python train.py --n_layer=18 --d_model=256 --n_head=2 --n_kv_head=2 --head_dim=64 --d_mlp=2048 --vocab_size=8192 --activation="tanh_gelu" --norm="layernorm" --norm_place="pre" --norm_eps=1e-06 --positions="learned" --qk_norm=true --attn_scale=0.125 --bias="all" --tie_embeddings=true --parallel_block=false --init="normal" --init_std_qkv=0.0272 --init_std_o=0.00454 --init_std_up=0.0272 --init_std_down=0.00454 --init_out_by_depth=true --optimizer="muon_variant" --lr=0.0192 --lr_mult_qkv=0.7 --beta1=0.93 --lr_head=0.0104 --grad_clip=2.0 --warmup_steps=20 --schedule="wsd" --decay_fraction=0.583 --decay_shape="linear" --final_lr_fraction=0.0 --batch_tokens=131072 --seq_len=1024 --doc_mask=true --train_tokens=1207000000 --steps=9209 --dataset="wikipedia_en"
MLP neurons of a small language model. Each row is named by its layer, matrix (up: input weights; down: output weights) and neuron, and shows model dimensions 0-255. Each number is 500 + 40 x the weight over its row's rms, rounded and kept within 0 to 999. Numbers have three digits each.
After each neuron's rows, "fires after" lists the tokens most often just before its 100 highest values on Wikipedia text that the model never trained on. A number after a token or word is its count.

L6.up1390:471485480543515499525533453507450459531524531505490511558535454463428520485529504549552502552544463486542518515543485512417513484513536530507448470435371506500505502521460575462441476576463458435426505478455475546441448451499492539529444509418509539486518539532469519478522496502510443477458476461510504528481515483473554540514577474513430450447446444521529487550523530543481490519482480556547577505474495540566477490483517475504517453444516543490514565550551510504439490469523515458508534520518509559560493453538522459433553519487585500443475444537530479538514494491511466543472567541474507403573500500468452529450513478461478556509398522422488515564515447520533514589479522460519440487493590449537501472504486490533488418549540541455550443478512500534494486552432598
L6.down1390:533531482512447506480474548492530463542564522512489512470436574511505512475489459461470541541472446554511534537501525512510491491476509494537468537485451527457523395518496457496546548481506516514482531517496607503518545525497557557443525500540520568487468473501593497530408518501463566435470592437498493550480453488482500486479504547488523554491553582537476595514562485469489542466517510405497552519509506430442469525550511510546513518560492539528472456430486491422522424562481435446590407520512478506497538503530614495566494513577509449565464527474463467534467553487480537488558463498457477514550461484495466463496524424545441466511436518510494534491484516509486486439522510493499473494535532481416458468474544450465423520464463439450502568467476523457457483458477454
fires after: " |" 32, " 0" 15, " Ah" 6, "rim" 6, " Yes" 4

L8.up676:478472465485530525493429476522483477579457529503481539567535506467500500458471515413516450546550547542537467526448505506493543538467519496541480434571494518443490525536509523466560501512512495471407452506555495548484559479565466551503537524472511461479510507510507502406424464471520473510512487535573453483461436456512558490490507564487582394488459530463477552443504531508522517502538498537457541490507500508472463581459485459459546463453464494544544473516540460519461529509487499504487522471513528519527449540516504503410467452538509465573462497500536476471466479552416463525518486437511422584480589517466533496463455493562529504516504462476494494514559444511554477520428498478517589513508480485497423590512534514505469471539542463522505587608507391507507482392562519
L8.down676:541572457487466430495579548517444523497454479529425500510479541511518471492491494574536517522472509499488507521541558517456489494483498468516557462446592432507463471508518435493462516499441513462476522525516523545484523516491440553516511581520527390480485463483533503454525517505555523542524560438551495513495470555427485493529485467489479505495525548476568583504491467485511454519522419543492487498426511505509547533511516517476461542564513518462480470458479512561608545559512489486548465563420458443564494457522535471476512567544481572465546536519480513525469470535537461454531488414518459403505477442492490465529482515515494554609382417534512501545477458531542501480460497504495517511536555532515515550549436534545470466433532545485561486483502482478432447456464426
fires after: "\n" 40, " 6" 6, "2" 5, " 7" 4

L6.up1735:509540526478513525470513496511518506469516558501445478473440502513456536442569517507509470520468504520548506559555509514472512515541470495467473528583521499562479498562507520522479538480434498523548479498460500429499513475413525462510443485504496519533495495494469489434495515490480491528613469493503506484540472571483452527452481457469478455444486484583469536517492502512517537505510565399483532426487464483547429532558488451531473458422445502525398511497494448472481489440509474433520487498433525537486523529481500551462453531561508518595556466520500491559584520454526435522493589481552545471488482520413570466499463583466502540524468449625480508484463510473457544569567532502451546589518498511511500515533512469492444410425477526549544473496530510442524443588525514
L6.down1735:475402537523459490531535481423424558513506514521532498482532546464432476552447495531495525560577495463458448494443494530494513543525476490447484447441445552415582482484492596519529428467518493505507532509561443452494533493461557467473511531530490426504505481512448475510498488581436588451462599554491456506526567415462483536471485484541516567514519534513533514547486456510512450545549488526501505473463482462512540412455455511500580463481523531545554507434483565480529517511569538489481517459508507491538458531494513473517540489530523536506501585445560388519490495451567547477563495498441492580532527478550454497447546502530514505482494469445492567561523486467513476477480447564541469434516479524522490516473485532490508519508517496494476573518516479519437418448513441
fires after: " |" 42, "|---|---|---|---|" 7, "am" 4, "–" 4

L6.up1978:442466469412463539559502510524404510493514548546441484495508417513543499525569480522457559535489502494528487496473485515534496490491552488511528507504495452401501589532463547413520465460497465526440508573486507472486455506507483456474444489489461422507551549469478490520449475508469567514444476415449541529454525438575426468510391521566564490580554539498509509489531571545492482534475495500406486508479520525483520540523485457498455521456503499556451546525533503509495473490491523443499438498590571515429528497449578520553508499457481441515483571506403547519499533521494467477498529430509501484462525535475560500521496512460508478501497514495527508563530503499510471544555502496506543487459561504380504527519510576490445424472545542575568465491540541549507550520503495
L6.down1978:552518485519472480423465520519497507492450476525470477437467463495470494520474448533460533574480454462540508512471484525506441504548514465493503565534548548485492568472532512598547534574529510462555425493523530523537501533456527555498518524507511537513479506450517481506499510534521456479423509555489458577442534575424500488426494463476483648483485537528545479527431459521505507546553516512540490425527454490543448446474483549512452558435507495467468526496483601472544570491487545534554462508459496518512466483472483457505538415472525515510558566491579492471494451495460463450502466440491573466536436500493352537459517532531515539523530437454562458494486494482543537489517554536461465480507490482585492484476486515470481441510564545516470456571557529449472481472521463
fires after: " the" 43, " by" 9, " with" 6, " from" 6

L6.up1682:470502489529529454486533533542462500533467564491527478516533512562456433519523511526469500435605478571610559495512462582488521494453450503497475505493473497567538561454528505493545579448456524493528473509463539479571414505531487511546540551518458488454489471453507487582466466479512437454550458497529442551492522444521528520507518481477419524481490556463426482495469528507558453476485563441465537475496528483506472420442488498559545498493476528513508515421492434519547479537502605488481499521477537500471495506476445418497493442569493538522491501516491475498497515457478486507478486484570471542474449574454506497525430530543466504502483541472535415462538519536463502557464435422482493442492534501605497547563453578574546446497430539497432516517555473470501449489496550
L6.down1682:482553547494462573482498501471515497484474527516487480519482498531529543529469458500519473517415460491479365356513443460565447548468538497462475465557534477504485431503504464501440410520500484513474508475468426570483514544481560493502488429510491493475514489538480526449536434541461472488460575483476596465478510548480428537563470521545553520468495506534464503521492480462592537465563475563455440491560493517415602518552580466515489459497500562477508535530564500512483473416532473516500489439512517495501520503493504506396562488539523491515495536507494497457499559595505476473533486438497551508519479458556505523473498548476540523503552464493466514461529499473568472458488532514562496442502471492471552505498518437479460632505538447489511470498474469496572477511484546
fires after: " the" 46, " a" 12

L6.up707:552511475512496508469479486475468479463525394478539486472482587558539560519434520564445450583519518542495525493509525570527523497554480500548500436451498459537482507556497531421557500507469477540513523503541461453496479549530513483518571520511520552490512529526438518489477533502417516459483467570461436507407511486528532514499467530524467516575550507528538488448456525560484576494543423477443476469440455528493433559505489541426439507483405510539550493486448565511524462582514521543567449575471439518479485545492474511511557506533417555512493450477515550480550471475520492533504452556490570447435524473521502485526498456509486500541466523458544448443482493505531506441445513485453451443508484495500505484539473482537539506504481435470561629515502539481502484487475385
L6.down707:575514431560536507500513488478468543502465500432518544395489501517485507505461472492485523408504571454469505475431580499540527502529525573502548447510507537431512492496519491532506550478516484510591496588469520480506492468435516504479510530435511431520516494520444473579523517462562539494458548517532472530510468459494476464444523474574479445460531440499467461528578500535412473491520564510533530518474540575456477559500478429428506381517480544485463478523508491435551537500488526492474477490484621508538456486489515531482525479492528486556393534458380455557518561407522500457523462514487489514587492459536475508488494413519510536528550502465499503471574526483474497504471485459535482566515563473528450512536499490528525531475515553448538472465457502515467467519532455
fires after: "," 36, " which" 9, " that" 9, " P" 4

L6.up64:462495509518483510555533456443490502495456508534493460515472530466518499455488497429500506552573555486534510448492468524445558486451555556484460446537488600412513488558522441405488448532473511464491479484517512569523477568537475537526535400515529555579501453570487472417507427517565543463549450543453473463484519502468560591508522491453521441497508503608463540440535448518486540468518455500500543448470597387506505513497588440469556528436466434547473456454465499549479527532548464542546483524526489450517509460530471435456464493469500510514547520491517512524492472537554528475533482503503545565529527431452458525566527482510544455472512424513490453542470445549530496516491535496532541504513494426532496437461498511463486562504529481522501559508473469496512458531514501
L6.down64:549470491512500564481494457522424530475485504550489567511470557531527555451549517514532518512458533531501514523477423510515426482470561413454553490436512450516446507490527431512476465545518566531473522525488488513524509502510431489417559460552544540438404497450518469570498498505454462478547518522470512484469451506474490496456523564480458542566516527486448555522502466465516496492574502562485547439514453412455499514517499540518445520480481519510581535468520487510573523518451586473493448487502466439528576541555447501529493492480540453525479446515507440488528506442535512512527523526528544528510489526476508500551518416569473433498458506465504491520513507562442497521426456486485380505428454519366557444496480495502539432533490515538507566575469485539559488514446516
fires after: " |" 46, " as" 10, " 7" 4

L6.up673:534489540532498542563502505553425536562514531533464549472509508517516552503525483479491446581552523507458484512486477598500538487564505499545460479490464478522493513470446513499515506515498531431506509473571482414505497437531508467564506465482515508491519484476444476539504433514473448604523485453430463558510519497458506443487424520537498533464581543574499477481484545490525443544476563518468474456487517509409455559400485518503566453483467473507492475478511492508493483429490553500541494511462452534458487481500520517475468581493487415555543551450504511588507515496454580456479448514570520509498497500414462409452523548550526512533512576520484532428503474447483566467514630423514427553547470495498461554466516578535465478469512483481527470463526464490525486488438526
L6.down673:519520577502519476564487555556549502557439495534502467582513517437511512490440543520562519470482468506490538483520481495506562534456457553508528517547481480510508443506562432592509473524518451466465503531518521555418589557400524524456453461491481547473507545481512499555514480493458482541526470559510470533579466483522542572441484461479470504466476518455444415519459471477513460479532404474436563522535482491414545422460514482571534567538480507529539476506546566508561490527475436524550492536407541512509511451563451475511483509497461484567516462521400572417498523499452451477460558505480482503465486563512467477540491470505422517517440516504496505489436476539539465526514456510514524481496495552472500535490498551438517480539463494548464513507463473571415529451543515
fires after: " in" 37, " a" 5, " to" 4, " by" 4, " with" 4

L6.up554:523492474594541473447473531522412468518532523516513494558473541512412510520500546531493504533478555476550589543505479460438484514514556520462494422559419504508469521546467569520505503511473503356469520506509515545472464580491456517493471492448496552514479521472494500498540495501439478558561464485531418514492440485522536472485500481509497449447461515554480495511479569499520546557456409465567546508480558484575455575467524457491496522553533533465537495486497490485561485461470527560485505466525510537508481589494527491461555487496466533407533496450561440465542492494463515488448545472469559369442446557495444408496590543547490573634453480462467499503527489466543491517488493472512473469515517488487517526514486527495464508476514484464516506451472482515498502454456509
L6.down554:574555532555449537500511493493534442432521571474508474481448486443543474444486455556519482513492469479441475520489504501523523535481479517517577481460409503450540479526456507439418499532552463574506520486474498459488538492574486436496503505486465460477432546486549478497520471491555491445448583500532478543488491487582536478516481449516445469491442527419487524536492487449477522501533488538500500488478518523612495527519457568515519572548534514565503561558556444499464423523534445459540505496472491546500562620476466473488497523506589538534487530494498559506452535466547438478490485534539447476542565524497449492475506516516470527424493552509514528454460525526409489427485444532520440508549493448490515454511466491509529472484521510535460446505454534591441475589427434
fires after: " |" 46, " (" 10, ")" 5

L8.up987:490569558520470533535445505489475511558550479553449557510493491479539393556486477454557467538569499525523483552429564494594451447510484487476460449434525535453446522458523582452456533524480527546506496469583541479543528466444444503525494488476457440527481394500492561538451555505411487546531474563504502569466445537518544522498483441539424509483495570580526468505481516498498583453520517483496455449476511534458479505468494569518432555504496488522531456525503504453494586456489521547477488492505511445477517470541593493525533511553545457525520440483516479481462465582490465490519475472460535527530510531485505463484486487410558531431503491499453480469449577524501504536500517483492531522499456480512443497531473404507535500534411514501459584471540494531503422523471495
L8.down987:528473425522452469486508476542529429426477515484413469469479481519550515473564426555562531494516434478498537451535525526432508457525578511467552509526495522482520524481522492505503518563558443488465443540488457530455469416534495522527479545557532507443497511504499495471544524481552426430560502484527437496527525470587577561464530492483489500480574500434436544512425507477489536541428527529538504503495459504487478581402449422531459636547504507491427478504504531506504451533456428506498476497497504534416485501529441526458476497506513540477499478524514458509488526503469567472480531461552454509474481468526573478555524465428471458596504499435511458504481502513497537510445524461533512517492477535456554465494529540549490508502561480440527476562466586458459553517562537
fires after: "\n" 47, "|" 21, "," 5, " 9" 4

L6.up1289:467548431552563492470516453470531460509510570486451523535436477481424504547529536455501425488588527555548405512458483480433520500463490447503472447553456529431547554471522545459478406562512536506556520470583594462516503559463547448519554421465556544537538492533492521429567561463471484603518468538491491514538581551533494601492510487474511471517517518480510444497492462489510461407543516516425414448540495473539523498480509471532466577474507498510492460487524491524551485437505533513501499436518432524509474477475461511476464463510562454540504497543518503457486535508463479480543489507441539542503499504516526556506542500583501455572584551466504496539433529533485522508489499494539500500473476477541515542473477454505482458468486571439476497495428472542472482525499441
L6.down1289:515410493469502461500514450552433560461451512490540505493475502494517528538469502512457583542523516499434477444528550508452508544495501484461521471484571468500471499574495481520479440492537535509542604502549538507473470484516507531522465545482468440583501425546512500532510532549514549543531486502507471414530454567469472532580534470480400397507468381472493472512415475539414490500584512552487489452532484441536501525468518514497448477484490479482476473518475478563503565539541509437506552419464565454511445538534458489555470499557509535525520533416561472507543499520520523478511474486463521453538479544499479498449568483500502465544477472487472413546564471495536518523541502477470482512448514491513646491542535491552500492525505550538532513394492476454504463522518477
fires after: " |" 71, "|" 4, " UTC" 4

L6.up1397:487549495557530411575494497429464510507495494534490527535474490497493498487463472500530538553516549469455466482530490521546461499489572470534492453516564548462496499549468528545510568486450522490518507505451497516495440512443517481482542468508465455549515505466443479518436553516582446583512559488486526464482552470561530523504533541446454481438586525537493467463560440427577504520459486475501493486488468480436500546422548498577521502575525407535509507458511430486505483488527567539428473471479587469587502509481447525527503482461567543465544442567551558461557500470501562434501525435488547484533437466516515547516514513484498397497548521464557496449510515482459517471437485501439476518499529428571492521483475529521478453425480482561448529483476506485523443474496612
L6.down1397:530452538472494538531454514554505480426532472477479508532421505515455486539447493586512467479522516547491434507510490494451429545476576568515502462535406502509512492463490420445498554510487476580466545487477501470523518430581531509503463494500501503502538518542516478526490510477508501471478439518490450540435466426461549520496511582498458566486452476531480505471498468440516452486536431510525544491466513565525419495481497485455526517487460552553474502493452441508500527507477446455423563541442425537464395542508558461508524521535487497507462546499438491493511564514507594505497477518546492528547514464412426498515572500489498530534499506573517505478464447652461552515556462530528522498502514515505464498485491484497519494604492508480482528459530507532560596590519429
fires after: " |" 50, "\n" 8, " Score" 4

L6.up1852:554531489528539583544503458493478498587466485488455484493475444536530532563521496540562499483496486476531567547525473472511407503509464477503542490424569477518497486481487543473474534464464542522541454528464536485567422567548586502460494519492538408522511432463502517581535561515437541485505493552522603448472509530585465482524508524508523442452541575464494480414490514504464520548525516441479515444474524508410534530462466421464515544529520472549512561477464467471549518542558520485511489516492443515476464513479498460495523474495420499533474536481488497455556535467503491472492602547449498512490468471361441492495457557482479536455509457612508433538512469505510530501449495445485471500513528442472495535469489522520466493549516502518494442462495559477550475478412555
L6.down1852:451458505518515434481478457488483511512480533574505559533543569436514471475422444504499433507492494499486448464532560483418605489531498467469520575488525521466506487499533502548474454484449471499494498496559529561495524537430505532497540565526438562499561479579512429435493410491619549459436475448510483509512500498450436560436546563482516517499445472494481443500540511553484535538453510583472468508480506508515528493473500532558572451486535485520449467491523498516478446494504470444398493501514478476454524474539535504533466531518574479557521508451471493494455488587527431427492470462532507585555516513557536561495539445494544505540557439445511471514520511506543478448508573556549564495477469541563487459518490492485431466482535584478479541502508449518502486549494477
fires after: " the" 28, " in" 15, " a" 7, " In" 6

L6.up74:517486447549450564477499536562501483507401506584528494436499483524537482493477482528456503460462545495481462517524460418448567445466455497537537512468470469494528490451548463472445542547520504480488556534530403579518544510579489502477472524512515476528467548546491527517517441509445492527543450507517472492496421537505501454537468624490493446495529489479543482487543504516464530506575553469528492535553510406555509468467488483523557454446503492511449484493493503545460475593596469519531475508518522481543521532533441479505503521545541568456552515521480432477447532490542552495574515532531474504535433454566542481402486489467471475513478410482480451468495437619557497488460476537445482503440535478489498441546543433469515519576474461500469536557549505494532457463528469
L6.down74:529466471438530520469515525518532520497496552512515457596495477480471496506552497461471446478504492511489551491508462484495406500460430546541501489467451456556432458457455530481501422517537441517531471520551527492475479514442545535567434512540559453482460490461543553402522500436434536479449507443453459522493495564478424487473540505491508530485512481498490523444520449425537494468546493494476505475536494526437521515555442448516535536433542518530545571392455549504518511481479529524557442501506428429473537550501567526521504540499481521531489497547527495553481535518461527498495500497570602608459536528465546478462501445470502528453495458554476526494542559518488503538548487529523427454549557501453601498411530508541473536531478467508524439469609516488528532449512451
fires after: "\n" 48, " \"" 11, "′" 9, "==" 5, "S" 5

L6.up645:495474505443513528482469501524540541514503509482536481505504512474516456484455511523505492502513524415420544575534493487491495477448530515489560539513464495571514486480448506533549533496475553523619472549457505392514545572516525522504402490526495485473516564481613518550493461475561484425502511482516519445534497480480506478473462526468503488434494465475457507462494520550557567486501429465512470465481528570432555509482548480439384508494486597515506444439500513514513484517494534526519494514493464474614484451421486458464470550525449501588505511577457467484529472551484551500543503497573485535464483474499524552475458554514504597466488464513506536460471531573508499391503527471458405493472500476522521496423403472516441536518458518498499557480516544515468501486563464
L6.down645:472549463560576505479513472512481514500552490447567517425518573501486479440511334462559540521448542515538448510472580434578475544506528488503501435559465482473442539557519521511453491526579473450427622536543441486499483416492512474532495497468482540479486433491472454489431448483473515472506517494473460472504570448498550535451460476508554451488411487491500489507526510429550496491564508478513507544494474471525482584518523489457478442468506498527494497501513501547523491491450472533463496496534509519481536458563513511483540502497499444541458468541529512430539471513525524533437540500439523535580548465471514545490545500543539515500574413512506483531602503472514513473519484525465535532440472495490514522549545444508495467424415484479459547537479430558481539552501511
fires after: " the" 40, " a" 14, " of" 4

L6.up1692:573485484529469455474529489525445441462476431439508515460430480556473489440476489621462554560524538483505557420521446505521377464562480468463486421519495524473563473518537452507530430544497438578526561456481454470526509612566449500522520544473454460483453563489468518506478559511453532522491466568477529469449510432548446503520540490509523483515494470566511514551520442515452560546518489461473439539498483521509474517495534496495465502556455510498541478488444507523494510534488461490497501577510519491482524504483470506473569516480477570514438483430519555514599501484453504505566535484452548499531490510468553505563568512503417488474459523505543483480546468494507516487434513578540468481465465502437513490499496510527500541475388493487536540560527465509596532474528442
L6.down1692:531507431600553585452531478475457600494551469461528516413507459542485565442420495503545505488500549462472510437474524547517452507505493536504532450484557525448454499510497450526495459536456480525590477515516520499520484497497502496445529486428532457488488499506527502474496561498518577522487486565462492462474494465459449482485451392580491526523538564508493419483457417442500524519513500511444511500498488486492483585434573472554481488508568555487443565541512526530544517507551560496490478489536475414471442533525583546516532517482448563516420513485477458527509518485454559437487484465506473548534445455509474517450564417552535531510506501440469536445542516479519562448464524431503490529448536523531492519520572503501480531530510452479527488464601480475443474539529476
fires after: "," 23, " which" 16, " when" 7, " where" 6

L6.up740:474479490489514568537558433460523499510499427534565475467483534532489472446520470472439532514478482547512527527508495497514513480497510453487390487497548476448471521523620538435553455506451463537565487470451543478548502510493441460486522500510588567540542567487474501454523528466563516488532476603468502506460553517481490447562573410490516514466466447514464558440502525485417504486533499438475530475505526412510447506447492477451445508547517451477504474517436479436531504524539584418467507548464519466466512551442445468561513508504498489489453498510598520551437479484499525477500459487534463504495523482510557562548532486514559452571489514566478514515511500509516564484520517409544519544444511492497507451494554481481468567495546498502610505514480546480442453469496591
L6.down740:524525497498517483494508537501477444521433479519483461499469475538447470453496418519521522488482522531525445523611452451426436482463486488511455571526521487478505490519398499480471460448534538491522583476496467466530481494600465530527432561597508533501472436502507459512533491513520498498487602485531500478491503514513534590538565520529521545505463513487491524444555501561512512508470442446501466465564449387538476479511528503549464499552499441478498516490475569498485482485493474498574509504506455527500497453483395546559441429530408476554467545491495474559549499494486558484533462421514475489530493504537489524473495533545459436494530526537495516451524497530563447480465507544468393524569532552447534526470611485496510548473506539475438536524570549464535527520476567
fires after: " |" 46, " Votes" 8, " %" 8, " 3" 4, " 4" 4, " 2" 4

L6.up1817:601534522534453435588526446518502522425496519543549505475579471384464485507528524465511479515566448450462475602561422536452526517535490553525518488369472515512506517515455556538448597482485462503596433536489458521512531547559437493528439507531542498500455484499500448457504531487513575525520528493468489489409464498528478527415499530516543528484520439502536542460478484495509437372501565532572439485527521492503528536495500533494478539514569512496513507484540526494505524474489490453491511519519501457450537504513458448533453475423472577436588526525471466533461539541514501455472497540517510454526524469544494500517506542489508472527430493513510515551470503516517523458451453476431454507447421489476473528486473436526491565469524456502518528556555497513505460470509514
L6.down1817:458473573496487482470518451505488485446496453525506534547478515568469489516396463559530522548519527571509391478475502498422544533462445512484591520494528398535502538497473433569515503434524525543437502574487538480501553465462464493547504508566546486539533544532559517443482473458504517502438509468494467475523525467444530545502412508510529571484397496485575497564456533493507505530502482529454525577530563539520476502543491438512508461478499549587550464514548549507511448439431399510498516487478489501455447521526537404532504498464436546529493510560509504441526502526480500531519496454436481525521502549515436517531493397495555484454513470440526518517493443460467522482564523503501518543518471497448496474559385495518492528499507509473527478446536488524497549463563507
fires after: " |" 33, " such" 17, ":" 4, "," 4

L6.up11:464583450521497449550500418496473523501528518585494532502450468530528467505501479509479495500478537465521507567521532498525522514487510402516508534457542475560489506521590475546389470515515472410521472470479546466489580491480568435544493532494512480514528497527467448459476531534481467580502447504459476507452563444465476532508503576455497475488522487514587432476540525485522489384522511550479466536578426514487498504473496506519485552536512455511467492435581457485446503506572535380521560441459433460459561567507479556506381492511515523525450518477518531503554447408500470407539485480495504544496491494527518572430516491431504524552507472510521478553482461600545521486473476512469507539489483477469522509481543492501544535519537473560535546546477474482471484504484516
L6.down11:545462509467575428521482487497466519433538418504547582494486558487495511488535544558505574403539537454521495451507555493479516561533546493521568478505519534488513500445504484499511459496435499448537455558569554502466569482587514479471506568575479486534510478511448485582454492522523485516460403506603523454550498536490456534478491488456477547469522514483487474466496474532534434578445492572458491531491538541538458435469431547488450504535544497456501451558478459472480493561472518515428508512531461500510459466514423482499499490482502472491600449440530508486531463468478507434479585553553460517538500491587401550449496512510497464474516529494427506509491561403489502510500563509465486526483515502487523430467557406489523535477488516524494505423497527472495472466457502
fires after: "\n" 50, " |" 26, " UTC" 4

L6.up1778:412459520515507549457476531488435509514533523514527496508541449467460548477480524500531460539425552520566523444503476495457469523548537470444518480512465535496496535518494557456528566460498462440488487491524388499455545504488460460478441503578491466567461530437469533509499511465534389516553434464542515532493488581516559466495496509515549484485425553541422486528428471447498467462409570585491443456542522504451503531498532481505486467478527472483508534474493626547471562482592551575472525464561504489582443518456529484471487473505487525479526564441507445475489511575491494520496410455396498511552546480472539506508556545525479525512482529430467488531490549465561510467488494608505510486475495526460515493513491492450513496556512528477482538527492518526494483464507423
L6.down1778:533513478483465554516535522553523501364534411478524478508422581471552439456532480600494488462529547564471495484441512544418472513492483555479471523490560525521481595536506468499386551481432517479513532549528461533496508555484553584481503515405456526472504539517457475512543489516463529459541484453547475502440460538491490501530484489498511510465434492510481416493520527561524556496513399550568498504465474543501448530407508445487496504487499529475512506552530520554544502431492533576593471512475535495541432505482512470438561489519443504488470540583521532479460505508518471512512455490477518446486488505494471458459485448519509517565500503430580546466554471506509466445503483549422463504527473565498479485546502522484498525547484573479502463477576494502490460561515456
fires after: "\"" 22, ")" 12, " Total" 8, " " 6, " votes" 5, ":" 4

L8.up1957:478594432561517468505572494478489500512535518496520517496573461516504525463542448479529523497509504439537512457480399467542506533566542414494479481517560484469382533577489501448489464526499438524461472459486477509469481577443499424540473488467554438490435495531476492516531542505519391518492520524469511505514492461512454464479510489486512502534508529529415465484520477526492509478515563471469462516458461500627516524524561416468530572450516378489535514497594526579433522486532526527434547518479524518527465527459472468473513505466480546454450479553523456501530440535565512545471517489527533488517520533487519443500521466525501425450476512512458493560534517500542517535560520451454470490462462464599516512571578517498517478527495451544528487513504513537451565527408485
L8.down1957:491424446435554508517454484535539453463498621467520499544409515440509435527485507556470452418579468510466466503456482466444454587529539472487480506530488444506592483515514520503445559522525515460458497535543427517490483498580460532457453470501451494460481524474553483552491456495527525489502424507535480562456503518541575486454460461518450472468436478492507598464501488544538424534482534520577488468519469528508473480493502473488485512504464562499465473501468474490508572504560493507555535467508433463498539449488499538517477466516427513532519543389441490599459502531493481461526574494522435515523502482498465519508507537458514544532522477512422506500477526501516549512551533562545551485597490534454588454500481453504492569461478577517484569446479523461526519485543466
fires after: "," 32, ";" 11, " and" 7

L6.up255:472551470468510531491565494496445470475446506560514512557497454476523465518477479550526539420548508463487557488535510411459523480453554475491485528483516527481514575507454536503450474522506480390506553481527525404498588518456479526489565503453522505556456524529424502478588548476515466541546436537481500452498452473454517501473456538514466480457550483536480486525481584462523470442509441474397532471516561524471579531505535432493536560499491539516471510468539467571553467570505466510544467425495452486468482445494463471483515522471448545496533587539495541489446551525550466471507486533581479525546505519464460551459477478521454498503435480487509467426530499613481466491484478454573466526499615501517534516512512438469523476483453539512472543491552534511552476495599488
L6.down255:505520491477531484569433561519535513584508483437531516474489554504511504552396554431504482556502518533464449510481527522508454530573496498485511453515525519520544476453518513498575541470515516561498435520500513521495432451506507457582460521487478442464508519500589516508323457519445559497480579465501457451517585503514545437509534526462441521514495517520444525449582463522481485550478514503527521502502512533541410471496454530499505494491485449455484490476454493401419514521497502435484501565512511464514495493489496567498524439456555479538522453500475452503534446488536482494518509550427493442455501451552570445569543581473514478472514462526505516593484463477542505512518525516433581488505488499541447486488511526495508539485494526607533471493406452476456502501475490
fires after: " |" 40, " (" 17, "\n" 6, "|" 6, ";" 5

L6.up1762:479515489490508438415531497484476521494487502462454501487511501520450533459491514544477523516486525475534568459457451445486484519552531436495464512512561541434461481457489454561507471462509428525564558515500458493537467518438473518525452486491426496469498477482436452476515584479514466544483441442418483484510486473512435478461524495521463458624506520557559477499447524539489510492530506533447504518599412501520512502487584521504486504539575483501526555452499535608494548522502545564519482520548567481459512532520499460513484532436501571462483458495532469492536511517455420530597510487493493442491545561518562469491508451590464461549496501442521567501523485502547556468491546495451493478376559487509515529556533438508499483501544440523484468513529483597499502577483415
L6.down1762:504500503501510569501490512481543494422545550435474525458518541430500490504485499479494506447506505487467486497548547495519547496488475509507536463492472515472498532548520510420471512479500573404422453477545489468460504500480540471460525508507507568553414506495498505491533424525541536486511523568544531464530488537496556536507450547519542494398509516439474528462482543548597508506446531433486482472391581445519538498486394475513495532482450503412525517516528521434450567482533442491474498438483500518516463524534495497506458413542454495548562519432456458507458449529578504444436455485537488566509446492503508497521492596437579472468562469512450493520515463525482499499551520541480520580541462529547532501505424527428485561540511550574499513455546544426503476475548532
fires after: "," 35, " and" 20, " but" 11, " where" 7

L6.up1835:493526526578462479551461547531483444491482522513487438581539515469393497527559509563479439536539496528514499517493467490520505496541414561464480458557437507503554465548535559554501483547498421447537529440473487442487524470457461527559479437503425428549481483465449497507459533470508505515430502555499514600463511533508509415485575461456467562540506534483479557539488577469562477426463459490501505456489501485517485459525514466510476465475523466512503480559547445428474506476481459565489551526562522537452557514500513496461522404500484496521497520533598442522489407558553482518513537467505528512525575551398460527531541453493565507455500459548439519556498506496469519477471508472513511502554549474478527536509411526473565542451514416525483516459509505512519479491491534
L6.down1835:584505551558473488535491523559508535450456435509540470491433471511561491480593507512458522505483503504479525479473485538474588527421504469559502522451496446536448541469404433455483534466535498509499477472515509469482472574529437512472497460543556537473485535511537490490516431543475506513480536422430494550533565475562519520536533479502458460531510605516541488485566458553457521510564439517417500540498484445462492493510559465442509458524537463472517469487462516557445443523523538447456461504496508444560555546538537529543493502496510496434539515479476514536432589487448542510572505543564531537560449505515483519490447555513524523526464429501432476516462547456434501455464496559531608509458505497497549440502496440486484523463418440540504509471513475558474421514512485
fires after: " |" 27, "," 16, "–" 10, "\n" 8, "." 7, " P" 6

L6.up1706:420474533504515501469487481471465503469475515454512499477435507492446439491570552469512556497441510442524474520569526476485538422512483525499512446512449513472572546548491521483490499541474449542492480504550560521478500467479492477519497523507487533506572585412546448476478461546449550513545502502488512517535558529488523497489560510484445548442493559459441580403485487533546468516500547503489524462520415559545476542539541518493422561453529540465527481450466462509448486468509486493474527493405480492475460425484535561543513470475576555579532504454503509519515497481512539426483497484491508536481537526480553535451502534545486570457563532422540426539412492545493470457472508508498484550441446508463488620540448517498425470419567494550520580539523485462517479529546548
L6.down1706:519453487568542482522502500504482451517479458504479439477589508462498471496474450436467502507468508414481514435451476500454545531475498528517479552458528528479539451607555483508453516504520534496449519522545547497458523492446473483479589437487536460532476501552385446445414429549459560480477515485509457551487558467468463473566520530534459567416485473531522488516523469589464525496540480530469528538480502466455482526521535521411491476501521537484531521494494529516516467483502517559486481520578520470529468513492477466488473497529537550528504439460483470497556507480503488504551569461513563507549584455505524483543539437479454432547513464539522457578483491442437575484481469608488554427473507428481574458532548481482467551552460537512545484530453561507530482572525568
fires after: " |" 41, "|---|---|---|---|" 13, " syn" 6